Part of a small language model's weights: rotary positions.
MLP neurons of a small language model. Each row is named by its layer, matrix (gate and up: input weights) and neuron, and shows model dimensions 96-223. Each number is 200 + 20 x the weight over its row's rms, rounded and kept within 0 to 999. A neuron's up and down rows have the sign that makes its largest values positive.
Before each neuron's rows, "fires on" lists the tokens most often at its 100 highest values on Wikipedia text that the model never trained on.

fires on: "0", "2", " of", "7", "5"
L3.gate240,207,206,201,241,153,199,172,205,199,229,195,176,193,174,225,212,207,220,194,231,192,235,239,226,206,222,252,197,184,188,175,218,195,187,174,200,190,194,168,203,235,218,194,222,228,202,170,202,195,191,180,221,178,204,206,179,185,194,175,201,182,176,191,177,203,198,190,197,173,215,201,182,186,206,185,206,222,242,216,202,220,211,186,171,239,191,146,176,203,225,177,217,210,195,208,198,210,187,182,182,200,188,201,210,194,190,170,195,178,195,254,230,195,239,174,199,204,184,227,206,211,222,211,217,183,211,203,192
L3.up240,216,227,166,220,208,216,205,182,197,163,210,163,231,192,197,234,205,212,227,211,216,214,226,211,209,207,187,187,174,185,211,204,213,205,215,189,177,159,156,176,190,210,199,183,227,207,199,239,199,199,215,220,179,233,180,197,192,222,198,201,203,166,148,246,194,195,199,244,199,213,205,216,200,205,212,211,216,268,186,176,190,224,204,197,216,237,204,233,192,232,209,203,241,195,230,228,210,207,209,188,202,188,206,214,215,226,189,189,167,212,209,200,204,219,160,202,229,177,209,220,202,203,180,234,140,221,206,175

fires on: "\n", " co"
L3.gate145,200,233,215,159,202,182,232,226,166,199,227,180,198,198,203,216,218,215,173,200,177,182,248,215,220,229,161,195,157,205,175,228,218,212,181,228,183,224,213,180,238,216,163,208,234,185,201,226,188,176,220,207,226,209,202,221,224,224,185,205,185,180,193,214,165,190,228,162,208,183,194,188,219,188,197,201,188,201,227,192,192,193,208,238,178,218,192,212,207,215,198,209,241,233,206,207,213,179,165,201,230,229,198,183,141,156,178,209,166,192,207,202,222,195,174,212,205,194,201,191,205,228,211,198,197,206,187,198
L3.up145,202,187,173,205,216,192,185,225,205,177,213,206,212,203,229,172,236,211,226,171,182,242,184,188,222,171,197,233,220,175,177,182,202,231,168,225,191,209,204,201,208,184,257,207,208,201,207,221,215,217,196,210,180,227,189,191,196,236,196,199,204,208,172,176,223,162,193,206,211,183,182,183,207,189,198,179,185,203,206,204,196,235,195,190,217,197,217,190,175,216,198,248,214,189,203,181,192,168,168,224,183,237,209,184,237,226,204,204,193,201,181,214,183,231,212,201,222,196,190,187,167,219,215,199,189,197,238,221

fires on: " |", " un", "6", "2"
L6.gate409,194,191,198,220,227,168,198,207,227,196,199,200,199,183,214,193,190,213,221,177,212,221,205,171,197,205,201,166,184,217,203,178,209,214,202,224,214,195,206,219,198,170,219,208,185,213,190,242,225,200,208,180,212,212,228,206,192,202,179,199,217,192,177,231,213,176,197,194,178,202,212,196,199,194,177,200,194,202,232,180,187,185,150,209,213,213,210,234,171,207,203,222,200,206,207,214,222,225,181,203,181,210,192,239,171,212,231,201,195,187,195,214,156,214,178,211,217,225,178,204,183,202,209,195,206,194,182,209
L6.up409,211,234,220,197,225,216,219,190,190,199,214,203,203,192,187,218,172,201,201,203,155,197,172,209,221,221,226,176,214,204,180,193,232,222,236,211,180,180,118,203,234,219,202,221,193,176,171,213,168,191,207,205,174,210,230,252,139,186,211,198,187,220,196,176,208,193,191,195,192,191,222,189,206,221,146,216,202,202,218,210,191,180,202,172,161,235,224,171,205,215,189,193,210,189,218,252,217,186,214,209,230,211,192,213,177,157,237,214,184,200,205,206,200,191,206,238,177,199,203,195,221,203,213,205,200,214,188,161

fires on: "\n"
L6.gate613,224,221,231,176,232,211,205,224,208,196,177,194,214,192,221,225,186,198,186,238,207,207,199,228,185,219,202,224,181,197,193,207,224,206,172,184,188,212,169,189,214,220,233,241,220,232,231,181,183,191,204,195,220,215,175,222,201,219,191,208,169,184,168,215,195,178,186,161,193,208,228,203,214,183,179,201,221,177,190,179,202,229,175,192,171,185,188,185,226,225,187,188,225,180,196,208,212,169,187,196,185,199,193,201,220,204,230,204,174,197,210,204,191,181,227,206,165,186,220,237,218,207,179,186,185,197,219,193
L6.up613,204,234,211,193,218,171,201,219,211,187,194,227,219,183,188,207,226,214,203,228,194,229,205,232,183,190,199,229,197,169,174,197,223,213,222,210,194,170,195,215,224,201,189,218,198,206,224,229,208,162,195,233,189,211,199,200,183,221,196,173,218,196,178,200,189,194,190,194,206,171,194,221,232,210,176,207,181,220,189,202,170,239,170,200,185,155,207,227,217,216,208,191,248,160,258,209,215,180,186,241,198,167,195,182,233,215,214,204,205,167,182,181,185,178,206,182,230,227,202,202,181,203,192,184,200,171,203,170

fires on: " \"", "-", " (", "'", " World"
L8.gate49,197,165,176,203,190,163,183,188,183,236,220,219,177,213,204,187,182,223,173,198,150,207,223,205,216,220,202,262,182,239,234,212,198,211,191,201,216,186,174,209,232,197,176,190,191,201,197,213,198,191,216,173,207,196,192,203,206,163,184,187,178,189,186,212,215,216,198,223,187,189,211,204,229,183,195,193,190,205,173,206,202,193,199,197,181,180,202,218,197,222,224,170,200,206,212,246,183,195,229,184,205,229,183,178,177,215,199,194,228,171,196,197,228,190,195,183,213,215,199,198,197,164,196,200,217,209,201,176
L8.up49,242,228,154,229,163,175,219,214,196,188,194,189,173,196,196,216,233,203,184,195,198,199,195,176,202,205,194,213,184,189,213,216,182,191,194,208,213,228,196,224,234,201,183,225,193,221,163,166,253,189,233,184,198,220,204,202,197,193,231,182,216,215,195,169,169,204,172,194,223,219,206,239,216,209,193,190,191,221,184,199,188,180,248,190,229,200,178,220,215,161,220,208,222,204,212,172,188,212,196,208,176,190,171,210,200,163,191,238,232,194,203,207,194,210,188,184,219,173,186,206,198,226,206,206,223,210,200,154

fires on: "s", "H", " a", "2", " the"
L7.gate560,210,199,211,198,217,198,184,226,218,180,215,196,253,156,216,197,189,188,175,227,229,205,231,230,206,215,210,247,205,234,218,168,195,234,200,226,190,173,172,208,229,199,196,199,197,235,191,236,189,200,205,189,215,220,199,225,181,163,180,195,203,219,213,183,187,235,168,228,180,242,176,194,168,204,169,209,206,167,205,207,192,207,220,214,223,224,232,202,189,167,176,211,192,213,197,231,211,224,178,191,219,223,201,211,213,169,210,228,235,197,227,189,201,193,212,164,198,224,186,234,204,217,217,199,207,193,174,173
L7.up560,222,215,191,213,174,162,213,204,191,233,216,188,202,192,198,224,192,206,194,204,189,206,236,221,199,225,225,205,179,203,202,197,199,203,192,220,192,182,202,203,193,223,218,226,224,200,209,196,194,204,235,194,173,200,220,185,203,204,208,226,207,186,233,180,169,189,183,211,234,201,220,216,166,183,202,185,232,219,210,183,216,179,192,235,239,196,204,216,228,152,191,203,226,196,178,209,224,204,218,218,235,200,158,210,202,238,173,193,221,204,219,197,210,197,210,212,204,250,200,224,210,206,186,160,188,175,200,226

fires on: "9", " released", "v", "."
L3.gate494,193,200,194,211,205,196,203,213,199,193,234,189,195,193,215,183,214,206,150,217,226,189,213,211,182,232,224,198,207,191,191,232,182,187,213,212,175,171,200,179,232,206,182,237,174,220,208,189,191,184,207,191,174,179,230,207,183,172,216,221,184,218,189,208,208,193,189,167,213,186,177,214,182,213,194,227,208,183,241,168,176,185,207,184,192,178,168,176,181,143,195,187,225,187,200,187,184,190,208,204,218,212,210,202,180,188,202,191,183,226,183,202,201,187,202,260,198,211,196,216,189,212,202,185,192,227,170,205
L3.up494,233,167,202,197,201,222,198,203,233,216,193,209,225,216,184,199,187,171,184,216,215,168,193,184,205,185,206,218,206,213,210,175,185,199,183,191,201,169,203,203,203,187,243,225,186,170,203,167,190,220,185,166,201,190,214,212,180,183,216,186,193,228,202,193,192,184,164,162,205,175,207,220,211,157,213,220,217,171,195,192,224,185,189,224,213,177,185,174,171,181,230,233,182,206,208,198,214,191,195,171,192,190,183,193,196,186,211,189,162,224,172,197,210,192,193,218,176,216,215,234,211,212,159,210,199,210,173,210

fires on: " un", " Not", " Camp", " off", " sign", " cross"
L3.gate431,228,192,164,156,187,189,226,200,231,213,197,214,209,191,204,199,157,210,178,212,215,193,252,209,228,225,201,217,201,198,186,224,211,181,193,179,197,244,219,205,191,205,195,186,225,212,207,205,176,156,223,202,230,231,204,201,213,206,192,200,186,231,191,204,229,201,188,186,177,182,205,168,188,190,206,181,178,223,175,193,193,201,205,176,183,184,194,184,210,224,179,167,211,212,191,217,236,192,194,244,174,219,176,232,214,169,201,192,200,189,226,205,257,174,193,207,186,218,187,192,234,203,204,209,242,210,188,188
L3.up431,191,241,196,209,210,206,179,200,235,211,191,169,230,205,184,203,195,234,223,210,170,198,197,148,203,197,226,207,202,246,217,230,201,191,194,181,168,206,174,195,173,198,212,201,209,183,169,176,155,190,199,230,211,181,183,219,205,185,187,186,207,185,178,212,191,225,222,187,199,214,168,168,221,169,214,202,229,188,211,236,189,209,187,217,216,188,197,208,220,215,199,211,198,205,181,194,168,221,206,178,229,210,201,201,190,206,194,220,204,166,226,170,172,172,186,194,183,185,161,224,189,202,184,185,177,182,227,182

fires on: "1", "6", ",", " and"
L6.gate446,177,167,202,201,195,215,178,197,197,199,182,203,207,201,181,202,223,196,197,198,190,223,189,204,199,227,202,198,201,204,185,164,188,197,178,188,210,206,209,215,204,222,185,190,184,179,170,188,201,217,170,213,203,179,211,192,220,176,185,181,183,186,206,238,187,183,218,202,241,187,206,225,184,171,199,201,203,213,215,206,194,195,224,197,171,193,208,208,178,173,163,194,187,180,208,165,195,207,231,157,201,193,193,225,176,159,194,219,224,161,189,163,198,216,178,180,224,143,191,169,207,211,161,221,231,185,211,191
L6.up446,182,230,212,217,209,176,171,180,227,163,211,203,185,176,195,207,181,198,188,184,187,236,190,210,195,205,203,210,228,183,229,243,197,228,193,213,210,222,216,192,196,199,201,229,217,229,191,185,180,177,180,229,221,206,169,199,183,249,213,190,226,201,225,198,211,215,183,174,201,212,201,233,179,154,158,221,230,201,222,175,200,187,204,152,219,195,229,220,175,183,204,182,202,214,204,161,217,219,181,218,178,230,225,199,210,181,213,183,211,214,220,196,227,195,161,215,192,226,189,211,196,230,201,209,167,202,223,173

fires on: "t", "4", "s", "'", "3"
L6.gate148,222,219,219,225,202,199,207,222,135,225,222,200,221,227,192,215,205,195,175,184,196,168,194,227,172,210,213,182,199,196,185,188,167,203,200,184,236,156,160,209,184,191,226,227,205,204,231,162,218,216,210,175,225,180,223,254,236,183,198,197,206,213,203,219,197,174,206,194,225,179,184,198,192,213,188,175,228,209,227,216,214,236,183,178,181,187,203,166,183,189,183,229,181,208,192,160,214,197,222,204,207,189,215,218,178,202,174,182,210,180,200,214,196,191,245,167,203,216,232,197,227,168,196,188,209,219,154,163
L6.up148,204,231,173,178,199,211,167,219,206,178,210,173,218,216,201,188,209,224,227,209,160,230,193,220,186,195,220,233,192,210,202,213,207,206,239,195,185,224,180,187,213,211,214,215,149,185,226,171,200,194,166,189,191,171,198,198,186,197,190,151,219,215,186,200,234,196,227,179,204,178,205,218,172,161,172,159,174,225,169,223,209,222,246,185,227,228,220,214,232,209,181,196,187,194,207,205,220,224,233,191,169,176,222,216,177,196,182,200,218,220,163,177,201,198,232,196,224,179,219,215,221,194,155,230,183,174,190,214

fires on: "0", "1", "2", " |"
L6.gate359,198,255,205,178,204,219,199,197,207,185,204,231,198,218,198,223,216,210,208,207,166,229,182,175,223,172,189,211,162,194,193,189,187,211,185,213,185,191,197,193,201,191,220,176,160,210,216,183,207,237,230,222,208,190,183,203,213,202,219,202,210,216,182,201,223,226,132,193,171,209,241,185,197,240,221,193,218,181,200,209,218,201,202,197,210,191,219,219,202,185,204,231,202,234,209,217,184,204,213,183,182,204,199,232,233,212,173,237,212,229,185,194,204,206,184,218,193,162,168,206,183,212,180,189,223,187,208,211
L6.up359,230,237,176,203,224,192,166,249,169,198,185,246,216,225,207,176,194,189,177,203,196,194,197,217,177,203,182,191,146,183,187,212,188,218,200,217,235,194,190,228,213,227,189,215,193,195,221,196,191,191,180,207,229,209,183,173,231,176,190,205,184,256,200,231,203,205,169,184,176,201,209,210,204,200,209,204,186,163,206,218,202,203,189,202,219,173,185,201,206,209,222,195,212,193,200,206,225,209,225,211,209,208,217,233,206,203,224,208,237,204,194,209,181,180,251,190,189,207,195,206,228,162,205,172,214,202,214,199

fires on: "s", " S", "S", "t", "ch"
L7.gate520,229,202,194,198,183,192,219,206,170,206,207,208,238,220,238,198,228,215,169,207,214,195,195,193,176,188,221,215,226,192,189,189,208,231,193,196,224,155,198,195,211,199,207,193,183,220,175,218,230,191,227,203,245,196,191,201,204,217,199,167,176,216,210,173,218,207,168,205,208,204,219,221,177,206,182,172,182,214,201,180,186,204,192,187,164,168,185,187,182,195,199,198,183,193,214,163,221,214,204,199,192,208,178,197,183,182,165,200,213,185,193,190,198,165,203,188,200,194,223,189,246,178,217,228,232,212,193,194
L7.up520,211,180,221,178,180,208,221,253,171,197,229,197,194,224,187,206,227,183,215,207,169,226,182,222,224,203,179,223,221,228,213,209,188,194,227,222,192,191,195,220,182,209,203,204,212,196,239,186,186,221,185,197,154,199,176,152,192,181,217,236,186,188,192,204,208,196,185,216,209,219,216,229,188,194,190,197,184,196,204,179,187,208,179,206,196,236,211,197,186,189,189,170,211,204,216,208,229,223,233,212,218,165,213,167,238,212,230,219,219,231,204,220,193,194,214,197,176,182,189,201,191,224,189,195,208,167,197,159

fires on: "s", "st", "m", "em"
L7.gate566,194,207,173,216,221,204,204,209,180,208,254,215,199,177,180,178,189,178,234,209,176,190,220,200,175,196,178,226,205,195,187,228,215,183,217,222,260,195,171,188,238,182,218,204,161,179,233,196,210,173,197,208,234,173,214,202,189,196,199,202,177,187,214,191,253,205,205,186,187,237,191,226,206,222,207,200,179,223,209,187,181,192,154,217,218,200,204,187,172,219,197,167,190,188,184,215,225,171,168,194,204,220,209,174,162,248,183,191,194,193,205,241,206,229,189,188,176,196,221,201,203,173,194,191,173,172,245,173
L7.up566,210,200,179,201,227,228,212,183,231,178,207,220,195,199,191,186,177,182,217,179,221,203,183,196,152,184,201,222,213,223,179,198,172,187,188,202,236,161,211,214,230,226,176,171,218,175,175,188,176,222,223,183,166,185,200,169,226,194,194,222,191,187,193,173,198,207,201,215,156,181,202,202,224,186,225,189,204,214,213,217,208,182,187,223,206,225,204,171,190,189,169,160,205,218,168,196,245,204,215,226,215,209,173,223,223,215,196,208,183,185,222,211,210,221,175,216,195,175,227,179,179,197,207,223,196,246,187,191

fires on: "2", "1"
L3.gate655,178,199,179,217,185,186,200,209,194,223,212,177,191,205,210,182,226,224,191,227,195,234,221,238,212,191,203,176,231,193,235,156,184,221,195,181,214,190,184,213,225,185,203,197,215,214,223,228,190,223,197,215,201,183,178,218,192,172,136,179,169,185,204,163,190,190,192,222,221,213,179,212,214,218,207,192,167,179,191,218,196,175,199,190,202,197,199,218,243,198,190,175,194,170,190,210,162,180,199,186,163,215,211,214,204,202,190,222,223,182,208,203,219,167,244,208,207,186,183,253,223,193,186,182,225,245,193,180
L3.up655,203,203,179,196,198,158,201,220,216,216,242,224,177,209,200,191,211,183,217,188,206,205,201,219,193,204,228,206,167,194,164,212,190,209,192,228,224,203,210,215,222,167,192,230,192,182,186,194,181,192,224,197,224,212,178,209,197,233,183,208,191,160,186,177,182,207,140,215,209,208,215,223,182,216,211,181,183,206,226,168,189,206,206,177,173,159,176,211,207,191,221,182,174,188,200,213,204,207,190,172,193,192,166,218,244,193,213,184,216,166,214,239,193,184,217,212,219,217,220,222,192,198,216,207,230,203,191,213

fires on: "s", "0", "de", "na", "hy", "ra"
L6.gate130,245,188,180,214,211,164,226,224,226,210,228,194,221,235,211,192,217,180,184,191,173,201,208,170,193,200,233,227,165,236,187,176,200,182,227,202,192,220,197,216,218,200,173,221,204,237,207,213,183,212,234,226,216,170,188,230,195,193,201,203,175,193,191,197,194,193,218,227,173,200,211,191,215,189,180,203,212,205,181,204,197,192,198,215,205,224,187,215,220,201,193,171,197,170,193,186,182,183,223,217,199,227,192,189,202,215,219,212,195,189,188,156,180,169,215,169,239,190,156,184,219,216,187,202,182,233,200,196
L6.up130,163,231,168,199,209,168,206,205,198,204,186,211,196,208,215,232,179,210,221,246,204,196,171,192,200,168,199,201,205,177,186,151,177,213,203,202,217,217,181,194,228,208,164,190,212,189,200,180,187,181,212,210,191,160,222,208,201,162,218,192,219,219,179,181,179,216,175,210,198,173,194,224,198,211,174,171,188,199,233,220,209,216,197,212,211,231,177,197,201,202,182,180,177,177,211,227,215,168,214,229,226,182,204,218,231,196,207,188,203,191,160,193,176,214,216,189,244,146,198,188,178,211,207,212,231,204,180,169

fires on: "ing", " of", "aged", " age", "age"
L3.gate254,210,239,228,208,209,201,180,179,235,240,194,181,195,198,211,201,187,209,179,197,202,243,199,206,199,222,228,154,153,203,196,199,227,228,198,223,208,213,184,168,192,185,172,184,216,217,218,191,200,188,187,215,207,200,221,204,198,243,185,200,152,193,222,206,233,198,192,196,216,183,177,192,226,221,207,212,206,179,198,173,232,191,185,221,188,184,220,220,186,237,197,189,176,224,225,206,176,173,191,204,158,201,203,173,187,195,212,200,225,181,215,175,180,192,228,211,201,175,198,178,222,220,200,199,222,226,223,201
L3.up254,230,203,193,222,185,177,183,189,242,228,205,207,204,184,237,164,210,180,206,205,199,197,228,232,210,216,216,194,195,185,205,232,227,198,226,205,222,160,181,222,217,185,183,226,240,190,190,230,197,212,189,186,213,227,215,217,218,189,179,194,195,211,238,214,187,199,225,207,220,191,144,193,217,227,182,171,173,172,190,197,211,245,198,191,194,212,218,209,164,177,211,164,189,198,233,170,193,209,198,209,179,209,187,187,201,190,208,208,193,181,210,204,168,231,230,210,216,198,189,183,182,224,209,223,227,205,202,225

fires on: "0", "7", " former", "9"
L3.gate533,163,219,179,207,175,227,208,216,216,207,170,189,204,149,188,205,196,205,196,200,186,226,228,184,153,227,213,202,224,217,190,175,228,199,200,203,188,187,181,183,183,227,215,180,189,216,199,192,191,179,203,193,190,207,193,199,174,207,197,181,174,190,165,222,180,210,200,207,168,190,212,220,221,193,201,200,206,206,198,183,178,208,203,182,243,209,190,226,210,206,200,230,219,178,200,184,199,185,194,210,225,194,195,211,206,198,177,216,195,182,197,203,211,213,188,188,226,167,233,192,204,200,182,205,217,204,180,216
L3.up533,235,222,187,185,234,177,202,201,188,191,184,190,198,210,236,202,192,222,188,212,199,203,215,169,193,205,209,226,185,182,180,221,193,205,176,192,183,163,194,167,198,235,199,202,210,195,188,193,185,185,229,199,209,205,206,192,190,196,203,222,171,194,193,187,204,234,202,225,205,223,200,149,204,203,234,229,197,231,193,197,185,239,232,212,219,208,191,220,208,217,223,207,179,224,214,194,178,194,166,218,196,216,187,188,233,182,215,157,221,188,204,173,195,194,214,188,187,176,222,194,213,209,222,234,206,173,234,195

fires on: "s", "le", "z", "}", "st", "as"
L6.gate172,227,216,186,211,175,197,190,161,202,223,189,216,207,173,229,191,205,231,187,163,204,193,225,203,220,192,211,201,221,198,226,224,216,224,184,188,206,173,178,203,212,172,216,173,193,186,206,193,188,224,192,191,227,205,194,206,223,217,198,236,219,180,220,152,218,203,175,213,188,195,191,169,159,235,166,236,204,207,206,177,224,221,183,197,209,204,186,169,210,209,204,204,200,189,184,195,178,186,185,220,210,215,223,202,180,194,191,175,200,213,211,191,223,178,167,195,226,215,172,230,180,199,237,160,213,197,241,207
L6.up172,228,226,195,169,186,200,186,195,165,213,169,232,202,190,178,213,200,213,220,226,162,200,184,237,191,178,176,200,221,171,200,159,197,182,221,202,197,192,153,208,191,174,204,213,203,186,185,199,167,183,201,193,231,216,174,219,205,210,168,179,173,217,186,161,177,188,230,195,210,168,229,163,212,186,191,229,222,212,194,223,211,235,247,202,214,173,152,204,199,222,196,217,217,193,221,226,192,219,216,205,225,193,174,216,178,200,217,219,214,205,204,179,190,220,213,208,179,202,182,207,221,182,169,163,174,175,173,208

fires on: "d", "t", "n", "st", "m"
L6.gate731,192,186,201,226,198,174,162,178,179,210,194,223,188,181,174,197,211,170,194,223,189,236,216,227,207,232,227,228,187,172,211,219,236,191,217,215,237,214,213,198,189,223,240,192,174,201,187,214,188,222,189,196,201,183,185,175,170,180,190,180,197,212,189,207,208,185,209,188,191,197,189,205,213,252,233,187,192,205,162,239,215,191,158,204,207,228,203,201,172,165,202,212,160,177,180,236,221,223,200,214,182,229,202,217,178,174,227,191,222,188,217,234,217,170,217,211,200,205,228,187,192,211,221,186,232,201,196,198
L6.up731,207,193,209,234,220,202,207,190,211,219,208,183,173,218,204,193,176,193,169,199,201,215,182,217,212,170,207,222,223,229,190,203,206,185,206,218,199,200,198,229,181,204,198,217,186,191,177,191,222,210,222,189,194,197,192,213,217,248,206,241,205,189,158,193,217,235,222,240,192,214,193,201,214,196,216,189,198,226,206,204,184,177,191,203,242,188,223,204,187,203,214,186,190,198,215,203,218,229,163,181,218,201,225,219,180,188,232,196,220,233,225,219,162,187,181,158,192,190,190,194,211,188,195,214,203,173,180,228

fires on: "s", "n", "le", "l", "re"
L6.gate65,198,189,168,177,174,187,192,156,239,223,194,188,220,162,223,225,208,206,212,191,203,240,193,176,206,239,184,213,229,175,164,183,175,190,202,191,187,202,198,194,187,201,224,212,226,204,193,194,183,197,203,186,197,223,170,217,216,222,192,210,208,182,196,159,208,232,170,157,172,196,170,158,166,226,201,188,180,190,163,196,222,156,176,192,206,192,193,185,189,200,192,170,188,178,191,179,242,223,164,233,226,232,188,216,217,189,213,191,219,207,229,203,184,169,221,209,191,236,185,207,216,185,182,177,180,181,173,195
L6.up65,169,184,188,171,188,203,206,241,203,233,207,252,202,173,217,190,204,185,213,176,184,179,205,216,216,209,180,154,217,152,199,221,251,188,193,176,203,222,178,195,198,166,218,207,208,184,197,201,173,177,187,239,214,196,221,197,197,198,215,182,191,217,173,191,199,255,187,227,175,209,190,183,215,215,183,197,168,208,189,213,196,228,225,209,222,225,180,180,160,201,174,210,219,224,226,181,223,211,200,210,206,197,221,185,211,195,163,203,208,186,204,219,205,205,193,227,194,216,191,191,168,176,204,190,189,221,198,183

fires on: "-", "f", "our"
L7.gate104,232,167,219,212,195,227,203,195,230,206,184,226,175,221,215,229,189,225,199,192,197,178,211,198,223,227,228,223,216,204,221,206,183,236,196,202,220,179,182,200,215,187,174,192,229,223,215,224,220,186,204,209,192,228,179,226,224,199,198,212,192,202,224,219,217,208,203,229,174,177,156,196,194,218,213,189,190,175,209,207,187,210,161,199,180,195,204,201,235,221,219,180,203,193,180,225,169,169,201,186,187,196,165,216,194,225,178,225,227,166,196,202,183,201,203,199,262,195,225,190,203,211,225,203,207,198,181,164
L7.up104,199,195,191,218,171,178,214,195,209,186,190,154,188,235,170,208,217,195,222,184,195,211,206,181,192,198,207,234,213,182,211,188,201,221,223,206,168,205,186,216,218,210,205,195,211,182,186,200,203,172,241,226,230,188,200,211,195,232,229,219,192,206,196,199,192,177,180,234,194,190,236,209,196,230,215,172,185,169,234,205,197,204,206,188,229,177,197,232,213,245,208,195,203,189,186,185,175,211,201,220,210,198,184,194,213,204,183,230,216,200,233,190,188,250,171,154,217,220,176,157,223,183,194,192,192,196,198,196

fires on: " and", ",", " season"
L8.gate478,206,211,197,201,190,200,168,212,188,179,207,232,212,212,205,198,203,213,183,180,155,243,178,204,174,212,191,176,195,227,221,185,213,229,181,201,216,203,236,240,233,227,200,185,228,214,190,157,162,205,193,185,202,204,169,192,198,219,158,166,193,178,181,211,172,194,190,193,197,205,202,232,203,195,184,186,188,209,214,180,201,234,202,219,182,223,194,194,241,194,207,179,195,212,220,194,202,191,205,196,173,187,193,197,180,199,208,227,191,194,197,176,225,234,194,200,227,191,174,201,216,218,215,225,199,198,179,214
L8.up478,223,192,199,230,190,187,214,215,208,164,194,200,201,214,225,170,208,218,202,173,154,251,189,189,205,198,180,232,193,171,199,188,191,197,223,220,215,193,183,225,186,178,209,197,187,218,207,223,198,214,180,175,194,196,159,188,208,233,179,177,197,174,190,186,207,229,184,190,233,204,231,171,183,220,188,173,164,181,192,162,197,174,190,217,191,164,211,200,176,225,191,196,186,182,201,182,211,188,193,196,244,211,185,209,179,199,187,190,201,244,182,219,229,205,211,149,191,210,187,208,187,213,174,196,208,216,231,201

fires on: "\n", "0", "-"
L7.gate442,157,177,224,203,188,180,214,200,193,202,192,240,195,229,188,206,167,218,164,207,166,235,214,225,217,189,196,174,218,169,174,205,189,230,209,230,200,216,166,208,213,176,196,224,199,217,217,205,183,226,160,222,225,206,162,204,191,203,223,224,185,254,221,193,219,177,224,183,199,216,197,201,197,189,221,221,202,186,203,198,206,194,202,213,221,167,178,188,231,224,209,182,155,211,178,189,202,193,181,207,229,222,190,216,170,173,197,200,163,216,199,185,187,200,217,192,170,200,179,239,169,212,239,206,212,187,216,195
L7.up442,197,208,207,219,196,199,205,173,192,213,214,202,202,200,197,160,200,215,228,218,211,219,185,193,182,213,201,217,202,217,210,206,204,201,196,214,181,194,187,187,207,184,203,220,220,194,232,179,209,202,211,214,213,151,194,189,218,218,233,201,215,234,190,196,190,177,209,221,150,201,203,193,228,177,197,207,172,179,210,223,174,167,203,227,221,206,186,234,257,207,220,156,215,188,202,204,176,182,201,186,179,176,182,226,242,222,188,188,184,175,219,207,183,197,183,143,218,216,162,179,192,197,199,185,198,171,188,235

fires on: "2", "1", " "
L3.gate411,174,212,198,211,194,197,186,235,219,207,198,180,199,180,196,241,205,223,188,214,215,223,198,213,175,190,221,211,197,186,195,222,200,233,160,217,238,188,211,156,216,206,165,185,203,190,207,206,229,202,227,200,218,215,195,213,247,211,213,169,219,157,207,165,234,224,163,216,185,195,167,178,192,218,190,167,218,192,192,181,196,187,214,172,176,158,200,188,176,235,201,225,203,236,176,150,198,182,203,208,191,194,190,210,208,147,190,228,193,211,210,239,216,218,232,208,180,231,195,221,203,217,218,206,192,199,234,247
L3.up411,247,251,202,208,183,185,206,167,198,208,195,258,208,186,164,191,196,213,190,206,210,199,206,224,188,210,187,222,183,244,201,178,209,183,196,178,212,206,201,198,228,195,208,209,170,200,208,241,211,184,227,186,231,189,199,186,166,177,192,209,198,204,186,207,206,225,193,192,203,185,186,197,188,178,223,207,156,179,160,214,187,199,181,219,245,182,200,173,232,171,192,234,163,181,224,240,177,204,200,209,189,213,160,223,248,242,204,168,222,186,216,219,169,188,191,194,203,182,204,229,242,206,194,201,210,225,215,179

fires on: "age", "ry", "ing", "sion", "ly", "ities"
L3.gate623,177,201,211,175,210,172,199,220,223,223,193,208,175,176,213,199,216,210,184,207,213,204,185,199,185,221,194,198,170,183,205,200,229,208,189,222,230,211,188,183,217,212,181,238,204,210,223,173,178,168,216,207,255,229,248,214,178,225,208,202,181,185,228,256,181,170,203,209,214,226,201,186,223,190,214,201,189,219,210,222,200,219,209,209,207,191,201,204,182,240,200,178,198,187,202,175,236,187,230,227,155,202,237,230,204,231,213,224,190,169,185,197,193,175,207,228,171,209,221,188,192,200,177,156,247,215,232,201
L3.up623,221,189,222,216,185,174,166,243,209,196,202,165,195,194,212,210,170,192,197,191,231,178,179,190,171,194,230,221,228,179,183,235,224,188,167,219,223,192,226,204,208,224,171,218,227,197,186,185,224,261,220,232,195,219,205,218,185,183,216,198,189,170,200,218,212,188,198,192,189,199,187,201,215,222,152,194,195,235,220,187,218,189,188,191,190,201,202,204,187,179,203,203,171,169,192,208,205,197,166,180,209,185,191,235,209,234,213,204,195,208,199,217,222,192,179,158,209,200,189,210,221,211,203,220,232,203,220,246